Weights of a small transformer language model: MLP 3840 quick GELU, 81.8M parameters.
MLP neurons of a small language model. Each row is named by its layer, matrix (down: output weights) and neuron, and shows model dimensions 426-639. Each number is 128 + 24 x the weight over its row's rms, rounded and kept within 0 to 255. Numbers have three digits each.
A block is one neuron, or neurons of one layer that tend to fire together. After each block is what it responds to, as a language model described it from the Wikipedia text at the highest values.

L7.down1930:122153145119108163108118137153170121137148159127111114147110133101125144134142147107109113138153136136138104115128119106128174187128133166105109055127107094180176083124150115181130105140093110116111138152081173137144113080166151076119128102072130141130133104130102131115134064118119122168130140113112148138179107131088120111120096108160126129160149125133116141103136123136148122130152131132162100111109101084124100120112112109096147141126108135137125105113136082123106085137118154143127101119128103154098115109118137138172124117148150111098121147141145141157112149175120096087125097165113253125150135114137154123082120142130147100128135101082
Year-number onset. The space or first digit where a four-digit year begins, after a month, "in", or a date, e.g. 6 August 2018, in 1995.

L5.down498:137130129126159148099174140126157125125103120197182137084098089154102094129126145115139144125150121105138116116141148103209120178129138175140140160156136108150146134139103126099099125099122134118153137127124103111158113134096128127117154123141118181116150152168108122138125064115105146156106171100098113124116138115152155109118127087173113173113095150151096138122143095112124157133167150135108123101129111098138117125099142131103170131145130198161121142142103089109174117104107156125118189159114076164105135158141149109076118137082131102046093177135130088108123157140111118103149117109128081122170161110156117158130112132114081140158124129141
L5.down1677:162142126109163174135101133163134127141147066093151133160137064113164121149075099123094154116091107109106104105120150119157154119131127096171131112165140107106146087127112168117129120108112190134211127136118101099158118074135134147132127154161136124128124141157160109136115117126144122133112156124130117107140082129138143113096112095140112088125104100098135120148095122103151168160130156173124127131124145117153115122128159136087146142132140174133128115144115143134137105111117155112132081130065149127133179151140099135171160172165178166156121106106100167137150110101072106086105132122117179123134116130128166096128145148096118095149140069103
L5.down2450:116120095145106087110137085147121108122141061110150146165144154108155129165110121134153124126152155112107122164130167097151115167143176178104125135109148098138129112128115151097158111115143095115126164143114153112133144126155133140128146105111139114154093109162127101126123137128178173086101129114142097143138147138121125164100119155121137120136138089123147119141160137105112163106119119091096108138117122114114134104146162141119158094155127090139104128121122130113127182127117098145107130157081142145128114172137133079080145115125124131104147151110110180143137145199150158118132103155125121114101140123087164098135069119131101124147108147123
L5.down3702:094121111121131136129117146115141106132178121116144101110137133143103127117127094110121081100089104114111147138134115116133120166117135155154125131109125151107132070137112112117131124134100126117124147143147120142165126153129081102145102110097125145120145105120117141130085152127139128147124089085137149090115148125128135130127102145139134132117120102109143174147141111120145093159132140130122157087165140121134129152169190130123160128131106111145122087099141154125096153140078117122138103101158110147158141132140117148149129088118111121142123116112119163170117160097118134179115166151139126129101149119103151113099114120123134109111115098151
Year-start space before dates. The space token right before a year or date number, usually after "In", "in" or a month name, such as In 1922, in 2011, March 28.

L6.down822:123127118117099159138111119141129181105145173109117143142124133116117142135169114113145082102126132146110104113136128148180107117199143093145111114115138092137117124083155146140068166173126135112183116092157107082137159075111116158165154178081114120142171117081167116159130136121096105123140136133164120131136075177114120152084140116122116087051161130131136141171119141151139098116141124165093121137144114122103111128149113125141092153102131137085144092155148147195119105108159140141156139124122120160130125155093088159124118173162117147108088135125120106120093140124122145132087154112135181119103073112137157108171093155144151089085109140109
L6.down1477:114147091147105142125125145158101158135085084103108109131125119139153143113110114128107151111119145097133109100150117153125130116164115142124156124128127144157102143128131157136134115103142124174126130122140100114112136098147140055158170178119096135126169116110112145120132142117133099094128157114155136093098071134114158162115170122126117114137132164106123100124144166149167103164092142082116133103094142133143149136131117131123134111106149110149123110126098086095126158102116144151108130117140114136146172103124169140120133137133111133113119131090128134121137158134118151138136127146110124112115148090120127117129117147109073131152110107128
L6.down3358:111107134088092114100177158151147091112158147116113086146111104122115167063104169118138122143100115137121123109140082128116141105142117131111132092167141113106121098136139124064192098126132136136135106121090144111141164140128135125142097135130164132148181134168105133145161109171104146161112154142120091119141130156148144122149116123190147101106135109099144133111109136114168129150124143145143145124139112147119131117143089124135150172140137157111129135129157087124111111161095151143144101142087111130121138070158121148114143086105096149105121114103133111154142128127172155135131149139132138178138136118159136119119131133128135110165134135129
L6.down3806:177151129119130137117129137130100201133163142116111136138119100079108103105151147137125118110100131106082128149120132169137092162097161105144164132142155136143110103130127109122104169146125116135157081136139090160144172131132144114113121145100127127139153091129119093171119155099128106137145160119105162118124135113128087096143124137103171145113133139095115116134121097134123128123138141175146082145147106110108157135126184141097114140094124121136136085136138160133111118148090139142124155111125120165096168150128101117102132125129194133107106152134109100130145126144125114168113141093139168136106140127146163097136129142132064185159132138147
Mid-sentence conjunction "and". Fires on "and" (sometimes "the", "in", "it") right after a noun or clause inside a running sentence, e.g. "talent and inspiration", "untenable and the regent".

L5.down1828:143155139103181144106115142135107149158146120168096147128122154130100132093110122168125120128114088136125139141108135145099139062123156130153058130145154120113138142151147152131140165141109117179086127149121140113129140135100113130165136129133104078115117140101096120152162110160112110095111160119147122137157077152126111097113121127162118107118148122126166121139115112151137125088134124121123114120131136132140116165120115112124118147165126111095153104118092128109121143134148127108131136150097156098137114085126139107131125134171137133122144111181166124090160126107123150208148150122148087114144127124159156117146082088104106079109107148097
L5.down2275:133118114137111149128187075141128142121158138165138151150113135134133101134135124148143164098136117126134119143131112168137173104110072164084152171129133175175120134142143145136109165149129124100135112149114179119160133159138109146130106113080112181152162103115179101123097170077157124117151083138110144123125076057129104139117109109128162168138156124127134155160111110073130154102157131130124142137114110084104112128174161098116126130107160145190138110116177111115110132065115127083142078097126127179098138123147136142151105113138154094102128103169124107093165094080141118113141136098132105133101094097149131097195141126086118119168113100135
L5.down2337:124124082156131188102165176139114128120096163121129117118131161132109117168134088148088106107163136107110150174130105065162102157096121124147150145122095111164134158079144183151134103048104139126142162106121144129155144134154127132113122157118118121149112151121142098132120093116110144115132136086123150108126163166128151117115142167116129129121162095139130110159130105114138147152151173139098124148149122111091131120137131120163157170116122146116159139148148138129123135137107154149150124118152117159107120092110113149147135079133119128134156073155125145124153145118089136109108105092101111142093154136140133161123113173107110183110110157123
L5.down3611:109160091124093124090134115101110108129106100146131145125163154164139119113133135112097130142164155117107106146128107091142161098158112169143079114143139155126099123113109133150108148121132121149093141101109127135165129085127105124074114107116129100123088128113122109069157166101113116117091088095141123146122156128122152170146123166135144103132128119131117134105118127155130104122134138133123101089116153155109095157205113122157123172116100130099158155117118144121150104121088132150120140137161141149119082095130137161181114104094118135130160176130095114131152135125122104106099137143139091135159149106103115120149156126091119111087131114123
Coordinating conjunction after phrases. The word "and" (sometimes "or") joining a second item to a just-completed phrase, e.g. "at school and", "were old and", "Rights and".

L5.down215:089173136115112135121125087165140150149163168094155107074088105125122128139177130158105107123138098149113121156115151133115158079152105094145134102149121096131061149134109145095109139114099089097157121141103123109139139111086153120114113155125121075101147119142089139116147136128123127117103095177131098149132126157148127093136152112113137132098150053151135127163099142140124175053143136118148115150116127149143102130095159116184123102118162124172175168160128106129121123109159094138156155123188130151146153146166111100133187112123165142153160110114122101153139108149106170133099104106086160105125163147131106122165099084140185141150125180147
L5.down982:097151152100154119146126112136092131106109101150135150100133134155133083117120099135138117132134106118135137132115098130092165113127117163123111123159168128098112133115158110170141071104110151092107158161126154141113137129123137148146139116111125105112128093158117110108123110114123130149123077140150125134182098104115063131133097114107153113112136131146122099141141131152155137114182121125173099144134124114138127129091139157135126134104138122145158146142177070131077198133104137158130150098100116156171113112170156099141112080123121103123194086100116178125165147140134099138128113117134128110134148134112098165142115174132115155153140169137
L5.down2015:117126160127098097118127129075158124179156125079150133094159116139156086118149125098107135158092060121132155169157130146118128120164151074170148135130124110165136135125151089142123165151136128158125111123091115154117133150137190147139143140129116117111122126134141183132122134127125105066145138119136148125179137113100089115133124118132131133149119121165124160119150153101133116127141128135152109114163113162127134173100109157114125140099093104121119082190116150107152089126158146098170133155108104111116120156126157122106136142093141085111145109154175098164110131143083133158145099108128096115123127193123119156149111161114119175104125135141
L5.down3011:171176122120123113160162077136122115130107121131091127100132167138122105142140108159092110109126092118108156133180200133121126149125136186129110141129118140184134126164158172145124115114121102103172125163070141103122091128116085161136116145104144106126112149139158119103120122110141136115131174159134119127134136112109161139153185102117166186121123162180156152131119132145169123163115133092129144139119120123095134153117155131116115132094156090120149117120073130152135134131115153127148110135149121072132148086111145137168156139105100155114125100102141155120095134133147148114148119127104158139140138145130144128149145154122147157104193148134
Punctuation inside numbers. Decimal points, thousands commas and unit letters just after digits, such as 26.1, 5,094, 346.427 g, °F, 251 kJ, mostly in tables and statistics.

L5.down481:134079123094102104114097132100166136164119066138118086133093117139111134100136105101120126122125090144149104110144111130122104114133137124129136132139142128131147112147140198135142085153142128173124128125142128148120151101156161139145100120093185147121121119159114123154138114113114137146105123133143096141129109097160110150084103110101157099139078145145146146146132142094139118152114168163162133119157161083125112124136125134149113124111119146181182123069143104137137120167107140081106095120148130127101101155123069121137150115146123131093144097109114144123146170186139152104080135134144107091067109112152121105092107126123118106109132099142
L5.down835:081175100181148106107140097145137108154137084130180108095138141151140122180135131107146143076167109119148100117106103157151150138117145121136081092131150146132181128107164131118123124124106107103121139110136114123155097077157111113099125156123166162153123117058111105128128127110078129150106112116119156138095107143110116119124110104114135129152125100131140115150108110130140126110111107115107119109148124098150160143125148085138149112139133152131113125064109096126138129126125151123129121109146081139149102184093134125108122115134129129124158101097110119136088139133119141087117122129123147134116106146114111159146130171084114118135142062130
L5.down3614:112142125153139110136109132109132108132136134116160150176120085161161147115108109094162126150114107119153132135156166116136096169136130120129127109138100145164149101124139148126115109162142105169138137087099129094140117148116119110156136173108131119108103141124131140091132107114110137142091116081145139109114140104120087162123140108097120120162129112104164105163159109155121121136107138135105167136135101163141104135118134152153155147151113102134157115119107146108142117136123127109122115099074136138164139146131086134144153136123136126098213094117146115099121118119132131083125129111151165100125105132144109116121135162150119104084149091113
L5.down3799:137123129120088151130131141092120088130162094122153134160130124168112123160135151106106138136110106122155126086145107101110110113153140114158111158139162194130121153147129137157131083147145135140107162128126097161124139128140117132125114184085141114112113107144142122129106113128125147125112181148133111150118115110115143111140116076159142113157108109151155154143136148137132143116043121169176082147109139105122104153085121111156157142094123122164097137082061180179134122123097127103104144125133118159110096133132077109133061159141095119082159139138114145097136139166157138130099148110160080076109122143122112109096157099094099112145100108153
Final digit of numbers. The last digit that closes a multi-digit number, mostly the year digit in dates like 2019 or 1715, also coordinates, postcodes and ID numbers.

L7.down2935:141162101118161121170109135121119149174108112150131154108104112146115164170104106145157112105142131114111101163099105099151109126114101112117119154129081088137118127149151181102087179145141077140124149169083160118070123105116149118177130149083105160133116172076128101098148149149146124175146110151120163130049149127105117141108109130121111179132107133131098139133090126140104127121134114147131112106130123147154115127102137115156132109151149103156125147148175136135130167120164105149100133139063124075097135086120136147112122139134153123143136166127127069098145127125152117124123143157138125136104126119114123172132152096128121180158154099134
Mid-number and mid-name tokens. Decimal points, thousand commas and table bars right after digits (80.6, $350,000, 347 |), plus inner words of multi-word names (Calgary International Film Festival, UK Dance Singles Chart).

L6.down55:114108140151138114131095092129158082134149165144155130144089148154095085172132150110162093124135134096147121130129115115137125139156093128138126140148139120125109134116099113115126114138116148147107133103123144121129103134175097161143129128094156111177146117121115159114091106103085161154113157106137131141125119119132071147114163122122096145107086121124187128108119129095153089101131171113136098100153081077132159121158104120108130123121094148163111113095124158120144112123129101108123075152101121081144117122110079131114146134169085116167134103148131130122150136130082111072132111107140086157103148163152171162145123143122104128125125105124
L6.down324:153116115169135100162128113118133151120135151092161116128120129144113102137086133101132121099129099173123124146137085146133122161126114138136098138145144105134149140137108126128086095134116135165071162120119152129127120116151093075147122116123167177129106111100165107126150100129130092155135169140128151133145154122127117074137095158139123113159180160135107133141119119102133191119116137162146082107164102123136103131113162158108106122144143176124118094136105157120161126141162111110128144117119135102110162154165137145145161124117161126111116053122127154212123102097106153131128139125149144092123136116112133149131157115148173110136124153126
L6.down2697:097147149146092156113063133158115146102084139138140109141121172163091117149107150132198115182122116185072131120140173129139147118084070118173161129113122151128111079105124106113119120152141154168135132131128121098173124116111155140155121157141114104087090095089076127099140127159110128107095142150103152114133125105080185128146147135119095154168185114136124127137151132120139148123150124132194118112134148140112109145102150117125103103165138090143113137093151170134130120138187144123129132129087086132158108155086090117108103104143089089168185123120124130154073105095107129111159128132114127133122128112121150151152104110159175096114104129128
L6.down3412:124144110137172118131109121098148132090109099134166132122115130175153091142080148131143150162137127152117135126133124117098054130119133112130147167107113107131102124140115115124108137148125119104098141122126093168153151124091101163092110179132164135142170147128109096148148149106128136136070120096140112135140173141154114102120103108105124169141087168123124162150117134126134116090111101129139149113120107110116176126123110160136122144139090140146131111084120165135144080114126123141143160136111114114101106122114100104111137088129120171158158124118166062106085129132145158143128149118112121112148131134117118099106107170122115077140170136114
Year final digit. The last digit of a four-digit year (or season range like 2017–18), mostly in tables, lists and dates, e.g. 2020, 1980, 2010–11.

L7.down3134:176167134125161107148154143158114122137133185100122102116139150111165151109079121104109124128143111121140100105101131139113182101149085171100094083103127111119141140151105096112147141107128174137162068135152130127123147093077122151102100156099116117088137097131104119136144143073092151122126113107131117135113124163133094105097178114135140137140143100145111129127114129087132127148156165146148098132143079153116118110099085134127116128146130193125129122135103155157083137101134140108086115113124136146153154144137083113141093166147107140107100174155114171126160170126151137158090137145144115109149127138126147158125114142121143135100126163122
Mid-word second piece. The second subword token of a word split after a short initial fragment like b, s, B, th, as in b-er-ate, b-us-iness, s-ne-ak.

L7.down2055:139133099110116141173127103140120135145125088106110110118128169101140145151104145063098132097136146136145206094103120156117125117131120160067143133103079078149116154107114135136129144146148091126134134123114140080137121115134155135099148135099142109124102133153143123149089160096171161116166123141135137107118135150151126117143135121116072131129082112114099117098137115159140142109135086133156115104136139106143105116128158124144110164103120153148116101139123119131157124124145184150147124143151122098117149129112105096125162116157133114138130101103061111130095106150155094132119100076102141146129136108125138083147133140115169117140101119118
Mid-word fragments after sh/s. Middle subword pieces inside words and names, often right after an "sh", "s" or "h" piece, as in Sah-y-adri, Hash-im, sh-in, Mos-qu-ito.

L6.down776:132088128118095112152127121142148111145145155080163161084147097151085124128144140126119107127125113143113175113107091129138114138117139070161099074149134157118120107107106090137141151097116127149135196147153141136119157091144114148113086118085119130130130103141142159131144155135151134150134143169136131145133144135114108111093130133161115101151126137143148116089068099108175099147140098135106130136139171111129152137070137131123132145115097103085127186136155141165141148136127130126115099121087135168162158142125109114107092130094133142121130148147144064141136123130135139133155146104133161092154137165148112138087177110128112106109151118129
L6.down809:100113157143134152160087141104144154112126106120138164151158110131146135134074108159133139154141138167136149120110129127183130147133165135099160117149122134099146167107140161073160139094130123126099122148107146135134123145071119125130079067115182137102129139170164117162128126137131146145090104111127127096120131112123209088102096156148130162106138097126105110125135095154124115133157140138137147120123128124149173136142135183119111102142127146123116126183150142146163119117153107131112161138117127141109140165126160109147182080127136136102112119148101153102151165110115116157093147134144122090114147104127082141162140159094150136124133095141
L6.down2227:129124108123123146140118152163142075199110113145108128127120123100111118105103096126124110090132133119140127138142109146124150141130115142149142130139135137179149119138089124103139109090111159131170083089149095135162126130135129077119079064122111162175152149141111127120097095106128124110148148159168180143144089140113141136116137142144123124164114134150127131127172101153095130135186150135175097128148130130122148113138120118117131099095087142149158146105121149110158115132137142136165078107116083165106131129110126071167149152142114119101115132109100112131125162123102171133154097117129163122101160119186123154100094167107139171130120122126
L6.down3395:134097122111073129119134144125140097119111144130130152101100152150138174138123127144091084138155136105108169107147139071120118117102129155181151148082150114088181084143120111145171125125087144114094142121146143174165114092086104131140143119151102100097111077147132138103127139111079103191118130084114164116164140114131146138198111148149092100128134147101117122103087124167134142118102139160132157141136143108098118142069150138096126111152116135123197144136110112122177106089129113099095145135139118152135141113109139127152100114089120140154119066156127115127088147106065095131146148127109151132139132145131131141131105146123123128131111114128
Start of year numbers. The space or first digit that begins a four-digit year after in, since, a month name or a full date, e.g. in 1963, 7 November 2000.

L6.down190:099083085123142141079098129143121130132128107121108136093108166122127132173150111150104103133136112116153160111121133137137157164133073143140116124163155145160107108144093149087140175153092069136151126139143163123152096161159133124089163181133079116131151142142107104096088087131139140111097099121105105139117119117095095146112150185107136115133124143098149151102118127137162117175119128107105177129090111132112121160163122156118148117121108128125140088128173120096103076127114105130051108107115161129150094073152165123090144178114151102128132114129111125099110106147135126155111180112134179124114147145141179099096146136128112144120134140148
L6.down2294:080111115124146098145168159111121114113085164172125090092087120114119090167140137113137160121108124131126139112089133098132160164104138107143116153114087133108157115121100115112088146153110110128126147176144117132123119092084156127131089116132102135151142094184105120120131135108150116104127134137092069122104127127158125128113120178107115153132124149123158112115114131127146157136068114092111145099153091107155154119150092104106114117132148168135151174099094143158128143210136094122087102145115100156103138137173125140139101137156130163133125129154162166147133074100151158113110104139091163134164154144135130148084155141111144117136121158090
L6.down2428:054126114135135109105096101182133129140122164140105106098149141132135151132106171101097145117108149138177149099158130097082079111136139154124138149126146161089093151111149085114151108125138126146155107153176131142148114113124133131102104120141134109097127125121142131109181110115144118133123121148125129151111099124146105123135134169119104092159128164134111096097157105149086111141140119150149129166126146139184124125136163147148130121081098166169107091072125099138103155135144131151145128120115137099105138110112140105120158152140139111150154171202123138161152159130096108125147134110120149143116150151149123136114111143132096114136126092172
L6.down2763:146100096104136112143137110116109133145174142134122138104068136102157184128134132149092094165123164145131144137113123141092100163126146146105136136140139155141143138147143134131149125129120075137130126140146190115107137093126142119096137111114129090106094095132114125121103093161125137153141145121169100105114140130118136131141156128143120158126138152158154155130094125089118137104120114121138114129104136124101129112095115121156133126110138145120105148134155090120068136065134138104076166181124132119147124103146105085141124135142129140144162106090141088094130138132172134121159100081141095109114114134114147128145101111084107150172156122097
Table cell separators. Pipe separators and spaces between numeric cells in Wikipedia tables and stat lists, such as "22 | 20", "(87 ft)", and sports-standings rows.

L5.down1549:115155159093170126121102119140138124145137176131151124142107118146118157164147090171125139141138124097140094142131129138162119109124130106145092142144101155170132140130114122119123126097128166147104122106115095165134139148146115153111155109171108099135125154186164119124160118105106153102118095122114127165139112145142133138108116116151147115148116188124116111111115155142128111126130066119146163145134117134108071093104119119156159176083131126116148122139130135128141124127131114152147141096097112145145079141139128089132142148103128161139118122117126130148136143103135176149108132129131110104173159078166134126080136142112135135154097093131
L5.down2126:147099150124149108156129153162107144170123125118132140121082140129097157098137107098128152141124142125114113118174128092131167141120125088121120159096104144134110149148110123137142152129150159141144100127114136144106117162137106139132155140098102170125094126146154130081151099117104114202118148135138139094140140144129133126129077129070152145115108128093147113110123104141116147074124101117146124128113132104140132105126140101139132170126096128123134119116112131108156120126144110160109082133064134111112141149090132056105118161140124126124109113144142085058150128083138146122096159123105144142129137146147107117109155125130117115130166079114
L5.down2642:157126090110123146099109118118165121143127132104134126125147158114154141067148139139107140159136138114072129099125128103153145117134121144134133179156114128123158146150138124123156104156123126130139133157110127150127140161124097115138178136123134113144110083141145115099100147108127137131114194116112138105123132114137095104116130132157069083125130151161132121146069176165160117110132132105130134153111113084162109131120098131119152134105137142119141151126208118132117120125126157156137130146140136109170074148127090113112110140134123112130087103103098085171113177082124096105102141099088113102128117131118134140171140135143139114097153032136
L5.down2767:097153096098109098128107160132136116140121102116150098129144079098111063113151151104167159095165128121122121131155122067139132114153159102163156139140109132106161109140156144127145136132106162140122135149127151143099133073161139146091160150139139146150091145129132148113136150138065119097092144143132109117150141121119154116087114174088079127136131120146103130112107175146164154138114144119129107106072150144111174122121110118100125129139152129125120152176129126120116119102091118160150118143107136115133148095143081122098131107112088141125118125073139127110145120158143116107203159094142144119116127122144108123141143150107166093150103112118
Mid-word subword fragments. Short subword pieces inside words split into several tokens, often foreign names and places, such as Shym-k-ent, Tsits-ip-as, k-ay-aking, Wik-ip-edia.

L7.down3265:144089130144076125091100129098102092136145092112124118159123149156092106137128121113128111154128115150131143136154141095151137134136145134136119161157159144121129089164123128110091133122084128136153170108126120142123141117168144153147185111089161174096141145127102139140099118061119104116135125085174100150137102103161117128114148154129086118156102115132139120147140123138128144116083147083098113125158115093142133114105143146112162142102114149154143143103152162132151096091145126142133087152126120098082129121142119132102129081158133144137165128113149146150147142112136121087136147117176091109110096086134071121155167173145094130080162101091
Final digit of numbers. The last digit of a multi-digit number, mostly years (1999, 2002, 1255) plus counts and vote totals, before a comma, dash or pipe.

L7.down2520:122103178132127110121120170133125118101158181152140136134138134096119150128123167143164089136143126151094152120167133136116122136103170125130108127083128087124113126122125138139139119074167156124105160116139145158111110114095122195107090156100129137076121116159156136145156083135149151113096091119150098154109089118135077149139131137108151120123134078129101131116152112119093114097127142124122128145150126120124176107116137101168090130127120127120139124104140155125127076141172128110118090140108148130122153091102170161133096135095097124137124170178068143109147093120114131103121130096110154161167126145118115150161110134145133113135142130136
Coordinating and/or in pairs. Mostly the conjunction and, sometimes or or a comma, joining two parallel words or names, e.g. recorded and mixed, Parks and Recreation, Best and Fairest.

L6.down876:114129152133132075103127120140097116112111160154183158151110102141116125128101136147124118147109092115145101139131088158149133141098083138132162109144150115090130147125135138076144126149102131113136104122146108123114164128169110124090145164153160098106092134114119146108120119129098110111185160138128140129109126107102123134116127131159104125113072141164135127151103118137107121113150153125112124113147128127112100124126133093155150126143110159157102119138086063172163126087133144157117125171132157117103119114152173112128146130131102121156097134115138090116114132139076141118137120115126121072167119151132126124149157115117138121163098093105
L6.down1053:114120104127149116111085110139121103103128093096164121168138142165132142171136107090130162090147162107149139105140123132160132121162136124143170115101116116146168153140147131142104153114132108117123108088102185117097129113127171144093110138122166125153144135155112137153151142157120137091112113099113095164111145134129163168084155150123071112139104124108096173152148153116101136142182139139114189098137110142170122132109163117123118124115144134125120102128113120150121154097136138149106115130120113101139134219107136141136070143141140151100150119085097154128168118135118144113138098141149134080129102166111042160147161112134069131120169148157
L6.down2710:100134128091140127130129158136099144133129139116116147159139142144144129170156130145091137099109094088143167095147118159099149103102148176096145127135144133129135130168113102084127097120149131127128132134116139146090116084108138103182145136110112143151125131108121119153144122086158131142097119151143138121169108164137128141118085099155120108134104130138137158136110099137157101141171161115154136136112096135122163108124110113152090032119096131136121141152064109156087172118119087137097139154147102132136111121166129171139109146178128055122167118122107101134071127150139126147115126116144053096105107108085157135142088152113122125156167164125
L6.down3707:140148127139116113140117134147142119127174101101119117124146124132130130105111129145117092140143085122107121125105122145155135085123111118130115103092098090135126125147106128100135111118126143130133125139160125155108154134092180140080121138125152109107112102126112133095184157105120132111139121154128117123119131149145093122170130122125131139101141170137102159115123144134110159104186177128149102111144105143135131134114136129115091146117106105080103093113054124146142146118160144110141128102123115086079133136142129132161101113142119163147098102103162153110133123091151131159124101127128070100140128139139116163143108129145106163098111101139
Second piece after initial. The second subword chunk right after a lone capital-letter token (often S, R, F, W), mostly in foreign or unusual names such as S-ib-iu, S-os-nowiec, W-o-łodko.

L6.down788:138121132137107115151153080084123144109148151170082128197144141128137138128118134156138183136140131077099090123125139159117122104160101140126108147087134138111099159130159128121183113152076133141111128111109126128138137166127130150120138120138143141116135184115165128119128142111151125157111107077117139123145088139078143132095093126128136111159185110152099140105142109099099136158131132138162129078142159160129147104120063106135116154096165155061134142120111113117149161117136155130114088129143136145189082155130124113100109124148176114150139142145114102195116132102153076184136149130134095126096125121128155100108145148137084117106145118096
L6.down2631:126121144120113139166109147131102109099085152131206127147134121118112136138137106133194153133137153165131129139129142119094120117134075171082125116143147175130131117117093190111142111140155136110141142113167156070100158125162094141146130130130161139149112124116133132136141113117152167099137155183162103150088136108127123150127141084153097122155104159127154149159135117120093137111127142103087115151108159132120152122151120151144159139097110111143123115161092110134121124127090128152104108137116146123095127119111153146128167157097145071153138147143095135110104156107102120111116143138108097165141138127195102158106161084112096084131132117073
L6.down2837:136084155148113109149132137139139128101124126147135132125089127114104093129123143145141148149150146147151149113134147137113146163141131114127135166106145152133098155106129112135103106132128124125148115106143143147136159136191135178144126143148123109089134155135151105082126104140128111123094122097155101113131128133096157106146072142146134079136134131133149154118126103114154144129134127144095183181132134120118120089148139085108166144070088073141155146139160091141108093144144097117115135144093163100145107158125125142134109090085141099103138087103119100179137137099113133137097125162107145113104167137133148141113110101136129102156137085086
L6.down3379:131146089110110147144100146125126101143152147120100127145084133143135130143142106102124100115074155126151134108114124136115139100109145114127128099122114109113115132143150132134108136151155125129122127108150096139127151091088059151131115128157159136145117136157157111118181117133165160109137139097132158132156125138124128108147123185143138114104157115155118143130137096131127088129166125108142120137139091097103155121139106140123165116117120114126114162141123115111135114159143178097149103124097171155166147141121052112111133158150138156057098157142144116156102112103138125096120127101126125128114114152106143106131119128123117134095110092121
Mid-word pieces of foreign names. Short subword fragments inside rare, often transliterated proper names, mostly people and places, e.g. Kas-ab-ian, T-ets-uya, Karak-or-am, Tsits-ip-as.